Part of a small language model's weights.
Size: 9 layers, MLP 1728 GeGLU, 72.7M parameters.
Architecture: RMSNorm before each block, rotary positions.
Training: a variant of Adam for these matrices, 944M tokens, 7200 steps.
MLP neurons of a small language model. Each row is named by its layer, matrix (gate and up: input weights) and neuron, and shows model dimensions 96-351. Each number is 128 + 32 x the weight over its row's rms, rounded and kept within 0 to 255. Numbers have three digits each. A neuron's up and down rows have the sign that makes its largest values positive.
Before each neuron's rows, "fires in" lists the words (lower case) most often at its 100 highest values on Wikipedia text that the model never trained on. A number after a token or word is its count.

fires in: "it" 50, "there" 9, "shockwave" 5, "shockwaves" 4
L2.gate1139:143097183109159131149185147136160171133092135176103091118141141144113187113154140121124096105101133118130120128087092193116089120183125156121140109116104073151128117134162146154127184145092102086063126100096087076117142100139102130164117150135098121160118062135145110223085126127165122167112215096147106159178131106155109158147112119133125106150170158066063179124111096153124128141125166079160089121152142118084134088117141151128146049124154098102147106149172123121134139110107144151096131115154053124166135122186119111166070197220198119072082130143186111132159080178122168173159163147131187149085111152051133091057091088152177110178095190170125158093153135140141069088197101102127156143149150120133183163135076118165110127188109154082160127094090153152112112126147152
L2.up1139:154106130112182148135198113032135161172133106129191138069146129088129116158189149110124131146100143150145112147095153117130170118088151124191147115152131129145208102122116104143142133078033121188112102148143129128147128155119121128118134097073123200143133117107107155101130086158095113119094131056172087097135137104138094065111141149171040196129158131172098104142096144143195057068125146141146102120143168119186118117158112119085060168134108097156157160152138121146150101120171099159112098109137144037114086152125145125119067122113122093107096137146169132077102182117085140100128082154172120099084103096135126111128121162181105145136165140131091089115155121108154104166092123139144118097120121125118092108149174133141119191116122115093091116126096179120102188095140104

fires in: "made" 25, "scored" 16, "held" 5, "scoring" 4, "in" 4
L6.gate1252:142123086146085168081181086125114134079129085125124129134104066135159141149135157108134187180163145095118093112154168131123120107100091216129112082125175111199125109133145103109138130077119183155107166146162108105073169071137111158106131108097122096163171136082142160098107093101201105116106149107102109063105197130132113116168154202118170150145166094180151103147149081119185145138117151076115160146119122188142103114107142169133168158131151098163020136144154218154108134138153121132130170108122111094104164139114091065134114130135096148166100159113116117096117132127140039102141126167096122163111121128151138167083125087111132161126067207119119116146150113123112129111168147190136104153059123109095098089074102121097168094143090155118107163195137159149077129118118113
L6.up1252:111136137120151090080109096096135176158179133108118098146175095133145098197168090110109146103136067144134132066132118100135082170160137132125113100184128133098119119081128104103132113158127115129133069118083142127177087099104134140108123133103174176141067180103146130134127151103092125130103106110138124142152148143163123097213152152175151165117132123105103104120155169089178128121146155179144169091173149152138093180087217192118099089092118148151090187083103129107140131136101168120162117050107188161119053109106173122108126159173108063112099161108125139110175159133147148113155129104063084114083057129119152122071089156108114084109130121082163089095131122109150115161110087131134121125073173136113122114118103159156129132113101146100131136100210082136112190148108111

fires in: "which" 49, "that" 19, "this" 8, "what" 6, "it" 6
L6.gate1650:064118185124103143136160108124108064123128180125128098078065145126141110150140157133104123128093137108143127116088130080127085129111103167133115074139100158162176217163157109148072190108178137086109137123087061151171092175114079162140106135130080138110104100122133126127119125108152131155144176141115137048115107077119132175127124156080097152145140197147138164129105116154131161062174092065104213081196115072068113131144190083098103120106135174099146184151160090128146137095152086212135142141182132135185155116109115135089097113156142087179092110109125129119104067116144081137148092129133091124126151142106178122097136160130145169110131095102089156158145111141095116068156096096158125147092118145115122110126083140142100166124146164112126130171098143160049096121157123
L6.up1650:103131178066190086123113101177138109116139110182107066123137148086179154083150156106097150120075112128107116155101113178157145158113099153139144127092094174085077181082130088131147166147043115125188132140159127100141102091090158107161136124143171142087135179128131091177138083036111102199142123084138090151106119171129088141107178141191128156100128156183203160164137142114144120119110091111113140124109179150171094118172148084100147130134115122167169062079153108154171091112155093115089168130072169128158110188064110117090157131170102110161154149118123137133140132184141134114156086103122108118171159126102168129148072121156150182121179112133146106168120046170157124130092132157125115166096118129144156152126171126140118165113113103082093146184119112132175103095075169

fires in: "and" 55, "i" 12, "them" 6, "from" 4
L6.gate360:160122161151087167100154075153202131086145101209185174099196138113139157102188117100102188129129109163104126124137097082146163105078116191127082166193122096160148175121076128167115089070150138097159135148135109125113190156120157153142130119162134100150115120146099147154103126123141116124119130168099092213094150105117118146154159141102130177170132111205137136101124117082125144128169117126122127109150119102159110117182055104090155044137084119138100083113142122095137104166057174163163205175132153109102120118108089124153101085139108159165152130103143125140072069109178136129127112137132144147095105147098164140123111124149164153086109165164112085066138140151147190067106118101139106112086126114136094141178094107135154105077127146147120146124143167171133100122197158
L6.up360:114102129143109117171133099137154146121111112147160111123110095132155134117148099108147157144094080110166132128179178168124144118176159083107112187143080079101081169153159091145127145115133113188133123185089071118074131091137072139088144084092139059153132144101162104182108113157167110125114174166167117184186199142225132134111138102152118188100151103123128138098149094088148143109127118108134125135107116119162087147163099181094134108174103145124117142158073138085084141143144118100095115112136162098130128170158082131169121139072150148146164153120133160106102116097142120119076191052164179099098135130119124182132112110124102142159107099122160118114088183113137127082160106146118040138154148175157153127121152154135159071119129120125157056056161083116087130155122099

fires in: "it" 97
L2.gate673:070110194095139121101113106112100137154150152176107181097137106165127135052108110065091116192114117114057138065158071116149156181160159117154153117106047179131177092089158119156125120113145155151154074085113102082149076123141162128155097134135142121087138111149127063204156133086112154231130158109065161017150130101121156127167122139076111184133156147077148113083123169145068149119105162107121119129120117121136149094150147108162161088109153058125131183168185153100120153148106181183137153143121142120101129130138125111122139113139152086087111103134147133119122149151135184108122142206100145093124106150065140102104147168168091111075065169171098160169097100131140153121148072125173173087164175118140111104119097162094161124124100121126134120089156164146107101162086108
L2.up673:143112140095144140140152145101113115161104063130117110106119129114188151084143166111118109160122118128064157215148151118176096126156133134196164101124101182080149081103106127141206174110077169148136081116082100144177038098187130153098175126154145146091081103130112108170113094101063102200093145053143154059118162133113144105152145144127100129090169132120124097167134168151103130180186106091092159164131111078126146079064154180109159114130157097151174130098175104130139101127122076127141114135132165174135120091144123156090159094173130122097083102122195098107130173113163184155148103103093113120197153054113033155090097127112139158120154103096121096132140143121126087120169094147121120104160121126125101132113174188111086112139133136127080056080123151110124113094119089

fires in: "of" 23, "from" 12, "to" 8, "with" 7, "in" 6
L6.gate1136:101101108112138169139165106206078134162165129137164105073105163049138173079128104122166187112107104109144107041130126080061177131148110138138073173131146117180097156139128141143170096166115128146125112119135095126124120150148123155164121114059068101093148125056163140153041185147127129146127206183126086150130093088109130194108065113175112172140141147163097064188120140153118130057133146161131112113133149129115165133143110129180142163122089119103126131198107185103151159123115188124168094131164081125079113131106140160162102152099069086133132100092219136130108084115126089095094182117090110142072095121175093135133115149098116134101056158143103112112162146159127148158120085113161114097135125141119139109168119159169158124094158120126206109106149091165092103149128076
L6.up1136:087093175110132139128113144209164081133157093116116095091171098159177124115112135138132132145077078119104154119149070195086154102153076121119123124096100147138151177126141123130131143125131156112184121114099097141168107127199044057175077140124196098115121109101222085161163138078120164159130161172130094143098112094110140167108107119111159172162103099186175143196105146139090162118116104132145112130166148099125138134159121178104133162133194133102119032075064170148104131166106160115098078127091080126157142102189099106168170107139155152119104145148132116109144110124179199161114117103132142098088124127180056086121141136137085122139107114147143134124118113068097130190179114149060127175093116165139110157102209130188139122142123121082094149076129099157128145104091160

fires in: "who" 26, "which" 14, "that" 12, "to" 6, "0" 4
L6.gate1506:136103170150143099164158131132064159131089151154134166157107129083121095136170118160160070103053108144145152080213087175168150154146175173121164052099090128135168120101107156190071108168125100135083142106144138090132127161084081113077039158138056122093088119134116155172139096117116104074116150143128126087142165160103129124134102171159072081194084144133097121133062139137138130057076155222128174128133119159115152160128151111130125122147094139126123124101104125074156149099123147179103161060099141158115158119101124109104144098122146098125128145111079137068095095154106115131077172137117106150137078125116111116155106144133126083129090117173077132125138157156096147152102125122156158090154143090132101150153135105071076115113173108132136166126150135113083033090151119
L6.up1506:201093129139144114136168127171070184143102145133158113152105136171103133115125121152156195175063132153109155130142121119113091119094107178221118058126103076087120138080125152097175146127112128194118152084126133129154082193138056144112121090109013084096142083174126139118162123167111109106118159084139200110127120166098119144178114151166105096112179143171107146158145156168094183127143076174120136095145122137134071106109162137148132110146156148132116123103202111163116093082162140170134118102075086151180155137096091157068165133158220069141114115063169131118087169096137145153114153140064195125172089121115113121147141145114101131101110118195151099128116112153173120111079115129134124101157164161160112104049118101082112126140169116104128154093120080129115194097131123

fires in: "was" 22, "scored" 16, "won" 7, "made" 6, "in" 5, "were" 4
L6.gate1543:134137174101160137127132125147118104097110092173134141177141103085105161130178117137114194146079126134140084111167143130151133123185077178152124113105213165068141173179147175111121159115137110118133132099142112055116142155113150189117189091118140109147152166136129181100093096172124118151097100165115104087105102078149150103141190125122158194067104058160152144134138161172078150143074102097139146099139133157126079163148151106136125169112161076191106107161147110155134150104115134153129177129154127132138117204129143065131178165153059178091086164146115125135127150184129130116175142135149123127133137173127125087144106093144081152136069178062135079118157137130132090136095158147145144044066157158112137145093126122101100130136143147055172109138064126107171094168126150
L6.up1543:124142127098073068079066108110127106148204109147144163177136155145116117137162129128078140111128107163155112149208154188109138128144132110147098106068108135112148135083146152138113174166122145102114166141151129148080124139155112191173115140120182126143128141136138126151183144152137140135133101114159113134042171160118144144182163136157140153047125050192119137131122160106098126166119095123039139146140161125112133151142143077110165151084126154243145128118139108099151108110110129083148093166127129116147146115173132104067153113149085101120083170150134133131131149135144141127138169145174131201169170125154130090110094118104146200072094104094136084132115122067135110101137123122177148064092116145136148195093114148103114139117144112109164089133093090076154112065150106

fires in: "same" 14, "so" 12, "a" 10, "that" 8, "none" 7, "over" 6
L6.gate1516:158170124077101066075146130140101156107066121138116175165077101148114136162061091163137106105193121123136160064156103139140139083170109106143121123127064106086123123115140120154119182163124079128182120096141131059156126135114135163152124159131140090070132177130063166169057095164100080123080109132159114070174062040127167123140091147141123167142188133066149145148141132109107190152120133141169150114155126104112141112158140142087133100068157163106119156153178101197150126120148105118159169061103093127127096082146116117147106090134087167146148087132128145127197073145163143151076109109176122133152133173167141144121121173163095121099103093105163117147165114157104188141094147138144223135156086158126171060096141099126093146118154120159085103138122102147126120100083120
L6.up1516:101101051128129083112146157107120075130141127118161106114132177119149110116122120100159128142164100159140085163112095174137087127137151122154117142161218126109095176122094158167078076182048127155184153182112111151145126163122174171116146170128126199150131095142151109127127121121087155126159117080142118145163080191159110081104125124153149116097165088076160131174114137102138127171168132174160142112151125162103169101108152136154156056119198166166093117174089119163099135126077180125139098093155117159135096121092122151130137175086126142142138089087166137194155111100174070120124074054157111181119130152052130111144129078157118125140158115085138139131159133101123148137159141123103116087086115143168147105102090135139126147086096114134119100131148127183051150106147116

fires in: "several" 27, "many" 18, "two" 7
L2.gate738:120190101126142122068162129135093161109060136160109180154123153066112138146110173170077173121160120106105089167092174119125108101163089098093109117077098089111117148076119141097096038115114130134108112175136165151132159128100152162122181157152114166133124150136121093097099084123099109122119156085103198141140084154146144112150116136162097125188120171149220085160113163134077086147115099103123138134118122114143134128120147131168098135093212114139082083155083146103159144090076082172137191148121109194172055113071106168105103169111122075123096153142186165143111127141135103166166095113167123193150110113170078104135087099118174157147144128119193107161095121140167161114127107091090163127077070114112150054121137144144166066169100154117142122088121037121108109089060143
L2.up738:148075123110210088118160141098154147110142156176099115131130084088133066076167122119109152157122084124158129112086092102156141075091144118131118094140121138146098135110114137081136106140119105151117085090128053086165112146103131102187180123136081134141051132095069086135110172087093091130154154087091159138134124107136180163140152094142124106125167138119127094206116144187124138142113156123114138117157100147162198105101190160130091142097109158109150150176153150135184105148080133145091072133130075124078138107058165126091114148131071124152121138117095065098117157129125152107098107155109132164083109108104164148142134107175117217123127125099113110097194124156101123067137096057129150109208183165118088112121137131101172127139124139138141074155125088142096118171171080

fires in: "with" 15, "from" 14, "by" 13, "among" 12, "of" 10, "to" 8
L6.gate396:100105166046104123204171153109094116169167138132168139112152143101136122130150119149149146143166072174123094148147156156123142113083099143104106068118153117145104156083145168170130133126139063133160137150085157146095162156106128179096133131115133080100097107143155107098151124148198077111072166104099154146127123145123107142092162146155101100113121140157122106059144166126184123081139172159154071116141114131131113178152110123093141158126171147136099201174151148084141091149058117105167118100121082107103077098102120126179114161119112050122164142149101076122074098088196076152092229085132148096087095127131108108131145128157089122157106143148123132122124183148125126137149084173123140129136070141128058113122054123220131114140114098161068125108092176110092088173117191
L6.up396:162107092169108134164139144196188105138145061150121090162089102132077144088151136154076107124206093080096094134079083146121141084172058121093086152074149137152111107112081089118120089058182120158187048220135076094134140186151170121142169190148163088086162126112151127156103124135111147146178114118157136138046110086132127144086096108211122127178145117140122121119137148077145164144120114108186105098093109102094166151150073203199138133132194124122109136129086146136211137100100165102098128127163194067130127102141132101129057125110068116187116106095143145120129079078166157131152098118089084110147153138115086086117081116092124141104154167166119147101187152069118134130145149125112081081187098144160149083112163166147151087203142102096132154105136136202144134147160104

fires in: "two" 34, "both" 21, "into" 8, "cell" 6, "blinatumomab" 6, "2" 5
L2.gate341:195101121169116178131099121147126139110142149082119128114175131092176169105133159079129115131155134137168139143138117111167160104036122160101134111110062098123189070119122032095098136121126107168137189099133128095141128144118110125113160158189135141156127144108113118140199121148151124087114117110118174125101140151150185106168067195137168173098129152182147128163089105114118145144069204122138066176142112137150162149171202129139070181110128087075168135154124137141123128107141133131155098109108185119072147140168152122129070080081128145095178103169074155108104165151158122097123147183087131111197115141183108172068155142119098159108127127108132151115110220107130148145197142145127112119132140095169115119141109141109153163135159121145178177174127085147084179123070156
L2.up341:160110110176142190128137129148172148083114134121137142144187181138140100146137208100104112143077108159182154200164155122143127141135138127138130010119058104132171097108153085123093142144126117167076175157121173079123140077047148053120112174164153128151121105171132132124146119121115098117128159076186135094116139129145129168107147197107133130091082104147169125180081156114129165157090154119122085154162079097121132172124145135099099203157128084072167122119090104153074153140103122085175129175064171148105161152164122103096099129104122098142096134066128129135124140085122136067137118109104111136186154149156113140139163144126187164117137122100103110087137138068156149123104209110105157142113092106158096135114186167106174117209137126152109110127124126120117113053100113

fires in: "and" 19, "who" 16, "which" 9, "after" 7, "if" 7, "to" 5
L6.gate1680:119094109110171144148113128143141170177131172186128156140149137152119132103143111116143079132103076166152131072138073061093175141082131081083062161136109138134142138113098121114151129201143037137120103131123154095140151177121105112107109158122074154122153094121103144183160160137127145161167127137131048155111153079120122136159125092156083153160108102128133110196133135112223149128112162238122126062147129152129129136164155092151162152093085154109146105127132106080096164115110136137174220128149130105078104164149126110169130120111126127068092138081139152041108145103102078113143143249146159109085059175145180111132140201169106110067138156171146163184100138117145177145145154111210148026135092132100114139126131117110123149045106146116173104138082145097123142110132127
L6.up1680:149095134179070092148081126186127172077114154180099098149087144124108198167092128119077129146135047126145116104154183127180141151105080144165113127076134167165143145123119113120137176152130159115147163136091150200150091104150088117137108130089147104120104089166160064176150167082144133101166191120109116181106175141171162157150140167146127161103131120129144066102111153081138085113188148091161184147141122127150108142126167130105157181129131104048188128127135139171139137133102136094082136148122107152133133096151128178195065105117100152158139150151192104134085152122129120153157119184071123132132120097080147124127122100081119130136126124136111116139155126162162167170111125094104160150140124111160072094148164163139168098058159140122114103146129120116114121154141121

fires in: "first" 30, "second" 7, "final" 5, "hot" 5, "only" 4, "last" 4
L6.gate190:111133149126139100070170147125155138130128116138127106096082102171141109127162111071104196137171134137148100130136131125139128117171207102187146166122157127100137121133120071084150165106138167157159172079145102143163127130201150153119126061098112074152121112130169130140127157188160116145082111135117120128151164120164127147115117170144094145112199129068166151154134151096121160148124102117180087153137136101153176119146145188144106171071137115106059108199171145098121095143146140096138171120073166125115108161104106115085122107101186091193127169092111147094114109154179152166102111210136129067053131155113168151062223137139120124071112159130104165108099196104116101056109140164124204064128133175135140154093089084128098152061043183155140189163106128147133169181108128
L6.up190:180123140152116124108150116167128085121176105113143072122178126121115104169099159158146120227107153122110148155150167169126081127099160166111124137128154119111168113158139131111132156136077115129135091112116169174079102174109161166193160132059082086100104066080120178106100119131117173121178142129103118184133079144182126137160141108105107139179156153072092175102085165104137129097145108143095109114128138178145169181151120209104103169160110137169134150108118134205174096087118132166084114074092164115126168124142129088177104155116124099106126076130151100115107091174126087096079170085096121164142084121183085118141116057143141104139082147182052122126190112087151146168104190171153100101132079159116158126106158138138095102103120143167147074089140126117129149126092108

fires in: "two" 43, "three" 31, "four" 19
L2.gate442:157125117168163078140142142132061138093124142151093168108129159085166144119133112141151147148155115123171162140115105094175140170123105145143214060102058127193163128132110139105124118125164066165126135072130146119145100129112085120148114120205119148153100154152168087103114090127121180108091106118130131113114118130142145114207151082204157230111106125081192144119116137180146157138134159180122041162085170115136173125158190169135119147066105106137173175144141114103112151157142134142134136086064167141124195081118159152077093175196166128171130160194142122106125139101099181155138101100126175169085129137058150159129138169134096156088054139083107126127113158139175098110146068095124087113120123105125127120188118136170122120230118165124120132160109112079083102170129133
L2.up442:128163082165160076145165157061073130093098121138133121125134155145094111182110188124097126124134101144154108099138094151132132164153150137145057106123096139106099057106133115126147164131138080139105094130090170112122128140095133128113110139176161132140158094097104141168158075142099089102084171084093142100149094142150162093151107151154119083179102161146172093143088157149105115185097137168136111102128126142148121085137173130123127103142203117123113170200130135143138108207098126146098139168131155152147117108133177140134142093106075121146106096142143082145087122094155097134065077060110114192097175127084151131186134098094110185126114150105095128149130137191139120127076106086221095134112097055139123110170186171176214112223060147226097093104120151174069156136168140

fires in: "that" 88
L2.gate1185:170061099149128155119083147124160107105155119197115187126101147134121138123174110124148164086112160167179174144125088162131189135135134168153142147152167126138130125082112112154113130163115069110143084087154129114130161065166181175123120190066145153151176187131094143112152091147132111151127094155141168130087095136092150094148091045124124142120132161203160122109159147130152165089115148186124131082094070160124152210157132118149159106098099150131117079120116169116110121089157162167110145120133086133145124118112105116173097139105159119169119142180142105051167116104099167145110150165131119112104114173112149146108130180195101131123160158141182122155124156108136158137123135161175142147136136137109094130135162111217132070108120133171130096141135147094065109144148160
L2.up1185:151024133153132152192108145130148077107134183136119141115114207124112156107142116158158127172075191172143152180114151207159139137159086107203179097151120084096142099083156144124121138152112117151169061125155161157170158112184155135104129191097142182136165163152105129117132105171099121141195094156155196174149093158095143077075112045073106125113169157138186130118101112133115145138177162186169190096063094109128096154075148126143117104127117175189128079125156134166157130132156140215146100133184109094147198143077145183103104129127165085130171139088196158094139125151117172134133119116086121147149149137122074128132160118123092143131147108148140118194171097122098172130148098128131130131157108110147148114183144099181139113142173144170101122071172133151134136084110155

fires in: "time" 22, "state" 18, "role" 5, "states" 5, "george" 4
L2.gate43:170144068170123116112117063143184146090104136088156122103137144161149094174185111111090137122164102107135110118130132194137139071208098102102179139116114145145102103109108151125136147155131134123120129132114176150143110163224195135147143089124123159198086095115158091109142098114120128128184110129158112152085149150058150155119103178132170153098106095098122133090146149123132091151124083153180122128169121086115113152125179138125227136103128197092150055111108107107099143129104215033164118075145118131179181078069134137108113115090155099117123159211145176139139089158089144103122095207137069121133126138117052120069142104166163157117173118140116106083117125057196095088138117113154114146162143090131155127143138145103109134138127142084127124107116116075152103082130118
L2.up43:112178083126074174111107108134143105148102169086149124181136091120125149155175145045114137108171113091170098132125171088063134111143102190102149093074135118086122135133155111143115173078123083149154169134158095114108163137151165159144144123085103127168064165143193054156079070126169101134161138104136110184132151141128103106107136150149096162117117066137147111147115137123145133166116119110111118141109125089167154141142108185089179107067084113102138171138159139155163181164157141091054138150178121171166144143103132138154077078037164106144162171193155132132119124168109091061177136122137163117117155164135164106170112127110127093132128114115139169137135182130158173129188172152168038097139083166104161129174083113099186118158073051061126153140117141159126182137126090

fires in: "on" 96
L6.gate261:155186123079130140118158036119135145193106149117177147115141113058098129134085179122221122084090047155180139069120139130105106156127111136152160100098095137148139064114143035164100128151125091094148117100079198069138156122184139133158151099165146072070130156093150086166121112183116114193102157118077088162122114143148121181156195176106136144091142125131130074131060211105102152109138099135144106165159184090141125123069106140120081101176137153089123119169139133115162110127143085109121117099163145142133115150064119081114141194128129139116082186113061128140094174125181118120077166091116143122071138138144139173163090167140122098184124139108101151170110104116139153128116068102188140107096138119140093094114064182130095106119131147115155103107183162176119087168116150
L6.up261:133097072107129138146124066109141182182091096190166155134132125105078129105111152137108134204136105179146117151144122190126137168131126100147174110076111119122121094156118089191131137147195172084185113098052189096111154117140130161131165140171081144095124110120135151181060135135170085078136113121072097193076067154090125136137137164095086113070135097175122143160072160117071136122134136060150180170172172083180129120105115143142119106198176118128086113117125087089108075131084116116117123112097213117133077150115153129074140131206153156106091142085077110151123174155144142132136125137131162110087178088128161126131174141085134126185120119140083121123135073117162138105095128064209108137055116107148061141083112127119152125131173203071131072176154150139125101168193194

fires in: "first" 13, "august" 11, "rest" 10, "next" 7, "end" 6, "last" 6
L2.gate1651:128141099114103155067112122159062094102130095154139156120163076071143154132173129113138117122126102195186116100176135138122148082093102126100121128179135117177065177129147097128092145105110117123110131138184091124062179114155116113110146143104147139170121132145128148164122177144143106127135107173136055107162146098169096124137154176157167145148092109118122164055148086149155127135079070143154138152097101135112188136191167124146080100095151139049109110154111167098115172144072110166120192106155130119169103163058143079102131152072114141082093104122066149131098086182161062078117178163098131143129152180158133186144138145170173149150123151115108109135093128130075091157092128093203111117117099113072164116046102107174145142099167080101114120140080143202099161189119055
L2.up1651:185132108093101126079090172183096077148115079113102086153145125119118130183129161098096120143117109197100072150161145097130083126122111177157136116119171089150105152106149117095144182099101178126086144134134142209089154134189139068137143141073176117143102120094156157122156146136109102111112137109119092114134101163165103090055098211125131166124107103148100136120157118085151102168152110150172167140143127107185156065125112148120139130154187114118092075141112116155091116127120107137074179130163170168135107113100174149154149076135104141088108155102121129133107093166171157137154134090134132165115231153136148155151097118171148109149168143128117125110173092137125098153090168101218161120153062153104179157103143102163143165119150132110043073151117153132110191156086117

fires in: "state" 40, "states" 9, "series" 7, "province" 5, "special" 4
L2.gate251:182155151104058107081134047112131146106166105156181100110128117148123114122124056178080188121134082081179130110088135047130181109157107164103099122101128097038125133081119154141087157067106112089144171066121131119042190106114120141165189159097114137183109119149139091139092181181140116126113070117115109100167113065089208141117129110122168081177099085170127132113099099147103100114095126101153157110153144130145104160127108173124163125060152171069091138117100113164149203162178105104084134163072124139114074169123164093125106108169129127106080151101091147093170114176098117131114139108096130062158110207134126133132131130137146137158111176137123102126104157109072149134139187106136155140171088121130178111125160112166155150144110123096180091109108105155090105134100138
L2.up251:158127176166132114171167140063102163124063115141161144067142060087059081162120133051136212123101117111177060110108120110192172112078128145112138113095110117182116143142142110131075097085143101148139181137169077139119111119147126125116180128136115105087116164131141090078143102144107117171153128070104140084180140107099079083137125112166123078143144104127140144148095140110109164118176136125075121127148131064089128106129136123100104095163128174162126178132193148155165132117158087158120096130137122124106140140144117114133114119133149139152140121114196127134097110098129112115119137138145108075126141135056120110214123126137131103119105146142143115103123132194089124147120145100132117146147134170109148098152138148103143161113121110025115139090161058161117097170146130

fires in: "0" 71
L2.gate334:164146127162184124078088151110096132131147066194136129097181152125070161136119075099082163091117107120158114122164113135144135097127163147160075060128104185142097164116103154091130097099133127143103130211146140126121109122155098108165208115144126087156122161104146141151159137156175159180112150081116165162090054105098083113105137124116113139124140138133156206145157140126165115081141154053096130105150137158073117080114177048080125136133119116063099097093090085146117150129146138137142173184138108108113163161166134103077133096173133115140135127094185209086168118112096135156133118087184164115120158160151122088179133114126130082153093191143149145163088178145124133156170151020055170166132112141171114115154218168135173173112182177122121072125128115122162056093082036
L2.up334:159147106094100103178141132167135108097153125094161147156093112164077072100074137145048121108124170122170047137169107097181137125108107117114148063104129160145170143082102158086129099100162173132121114151112146141146095094083084136173169188164078158141094178088134164094167123099154146146081146070165164117113119137117160135113158138170135132213148182153137090182180158138092141157100090145127145121108139135090079155168126100165174097151106083162111109177152142069121115139117099141135069132097078073143180106128085146107060161146129114128100142099176127108132097112143115140198143148154115084129142135160090104137101145190096144134081161099164118132124129193125092114153105109168151162110148157108099095087125106142127159109119092164138041149172102094102150126111123

fires in: "special" 24, "general" 16, "personal" 15, "national" 9, "municipal" 7
L2.gate1335:131158110175112126122124076167130153141166132110118171135127148155155112113160085146072133131041135102127136103116144095126063165155121168111169118124096168101132118085141137185091141214140155146166164072146117099119134136117190140123072164091154089148064112155162061163140140137127161164120131107110128103220140062158219118090069145106146077160111126127122123154112142111110142133068118131129135170130139149127067141136099169084125043145083117103188143149142183127099152147097180116109105091084135120141107087146114119141148166174166152081128146136118124062115154132120118139119144083130124091126147163134131144094143126129124131096136136078107099112152138115192181110101127123143080031151185136072180148122159157171149131143109094103240111128117142137137159150076128
L2.up1335:158149081188141113126135074098179157152137110080117150110149135186128142130148085137136082167074134156117143127117134097142086132182097117145162120107092205115152084044120127171084157184084162152167166110119101163129152147113186156078064157160151138155106097168152137099157131159160123133109095113090148009180171127144179119051095149146165133174123145157159102130100150095125118143115173163167106186143143124136094134101144141119157104143163097110157196144128157167160128099081140135067151047120124165106089094129188154167177175173162133117175168095128126133149137107136120120134164102141127096148197120143145144193184148104103117154152165130098109122206124092167161148088124118114130074169144169151132129148151116130179145162154109089148106098091114119158133148083154

fires in: "a" 29, "an" 19, "second" 4, "first" 4
L6.gate893:072192163081149139093136090112100110162188120104142151138119158130139169129115096153161139120122067119102186172136115105060102100137209162149135133133084217083167117160099137109162121214098198124113153156104182152157111124207168174122135130179088080143146103158124141094088086193127122163084104135137095092111167141180099134106153159084148156174141110131170093146124111116146122134106140172233103137150148138134194143124123201127108107109112102093097143118115093109107160134148134129125120079092099140122053139143109114101086157149112120140111161192125127144168076119119135162136158150177116130112125159075136063144152143166140122146162098129060109119087087115096176187087118134141116112161120109108096137143140115154137156062088225125184120142155086212167084150139156
L6.up893:097169138090135070148185130089126106102126129114144130123122181131115167130090144095163122146081171154114138155100096170113155185151144097115061085086143160159111129113152149128126149141102146112125171163099109147088046133133101162196135091127047115151138148076124096102201100138149114091058124131135103089117173138128114089120062135162130139110200172090135158110124182120171150115115138148084128075119093161138133157157085140133075155119111138128116113151157119097104144170129161150123086120056040141162060187157087147141055099150067148131122178090129187125099159137142173128168121122131113134094161121082107054149101092084191114155107162145103114182109158144099157151170133159116166165109100103166169164150164168134119117135124106137130103091139127189147135165153157

fires in: "s" 29, "and" 21, "had" 19, "the" 14, "or" 4
L6.gate635:137142123170114174061151089093069134109119111185146150090108142087132138130123169085198142123126152145132080078182199106163113069069121193085114165075162146145109130117107175195158137123170139137152127179161113135101153123147126126120102114165103125068148130172130069096095110102146137161170118129112066061123067107194109120101106178154087139106090142131205127120154116105115130149144160146163084143123113168110093096148128124133183139076145083096101143161201095154179137147143090114210133084132181156140139128105129110202130126101132130199056123157119110097093099111138105127068161115132150162220129139104115183109117101115137179120142081132044078124133139126161088140153144171142122101115150179097111098098076129107137065120130171195093092136112159189140118159163155
L6.up635:091124185122149114116170220139099105120146194189158199138117040111138065096141149142176104126172177119139132065122120108071148182103127144117082117160159125103136156138132101117019146131130165123088160107087160084104098100154102126157118136159078162126104165108095133137122127107153099133087140152116081078162120094153170172121091163168148170163145171131123095115216107167098166113138108073173122147078107156118110131153153144075158065124173172163099141142186188115118123146127123145115152087126155146167150102105122143129182173100149091114083119214106076145116159091134150151121142099100093091115131095156096222041130172132184159153149100146164122151127112148132123143133100147154169154135192130179118126136103122133120186080126118139160139179133142080109150122119083

fires in: "between" 29, "about" 9, "s" 8, "had" 4
L2.gate618:189177137130105181146157128134136164161134162114174107163088150134153140151091103073236127131123103143146178086126104100077139116103056127103068145069151113110105115139136071105122110112114143184153152091091159139147055111137115117141096073129179122159124106133183077081092198080152182098130154147128145083114159162164093188079132124098113158110112177126123078123152115151167140136121108142084116104164146143086157162156081098138164134134113138145174213173195125116164164110189119116120131146161162198136144110149149124110146141124166081211103127157148104133153081065152070106086139113169098104099111118122166137188134117140109083078131126114159133151108218104148089088097016175178167104118146123137201116181115095162140169089123132199087136150091161150140111110090096
L2.up618:155134179113133098090106110162088131147117117130128126142075036122188101106126123121199193149111091132106176118138175126060124130089134200101151106111181192144161212124120128184086092113124062055226202104127072105136176072093102135118118142146113104054103176118165138173175160135143166120141096121102110124138158146113117167167151122119117119120111153190143154162151154141104190086123164052094107116123107149117120106113151128128139117193130161104089072140132190173124124124092136153165110151068102176095118128097116088156185160154107141141153117108124158111087172143123150129079159153098128114176144157138118152164191147137071161117058120126126130135100144169089128143147186075127062139102132155131138133106097149198121121105194085149147149143058118163092130100133081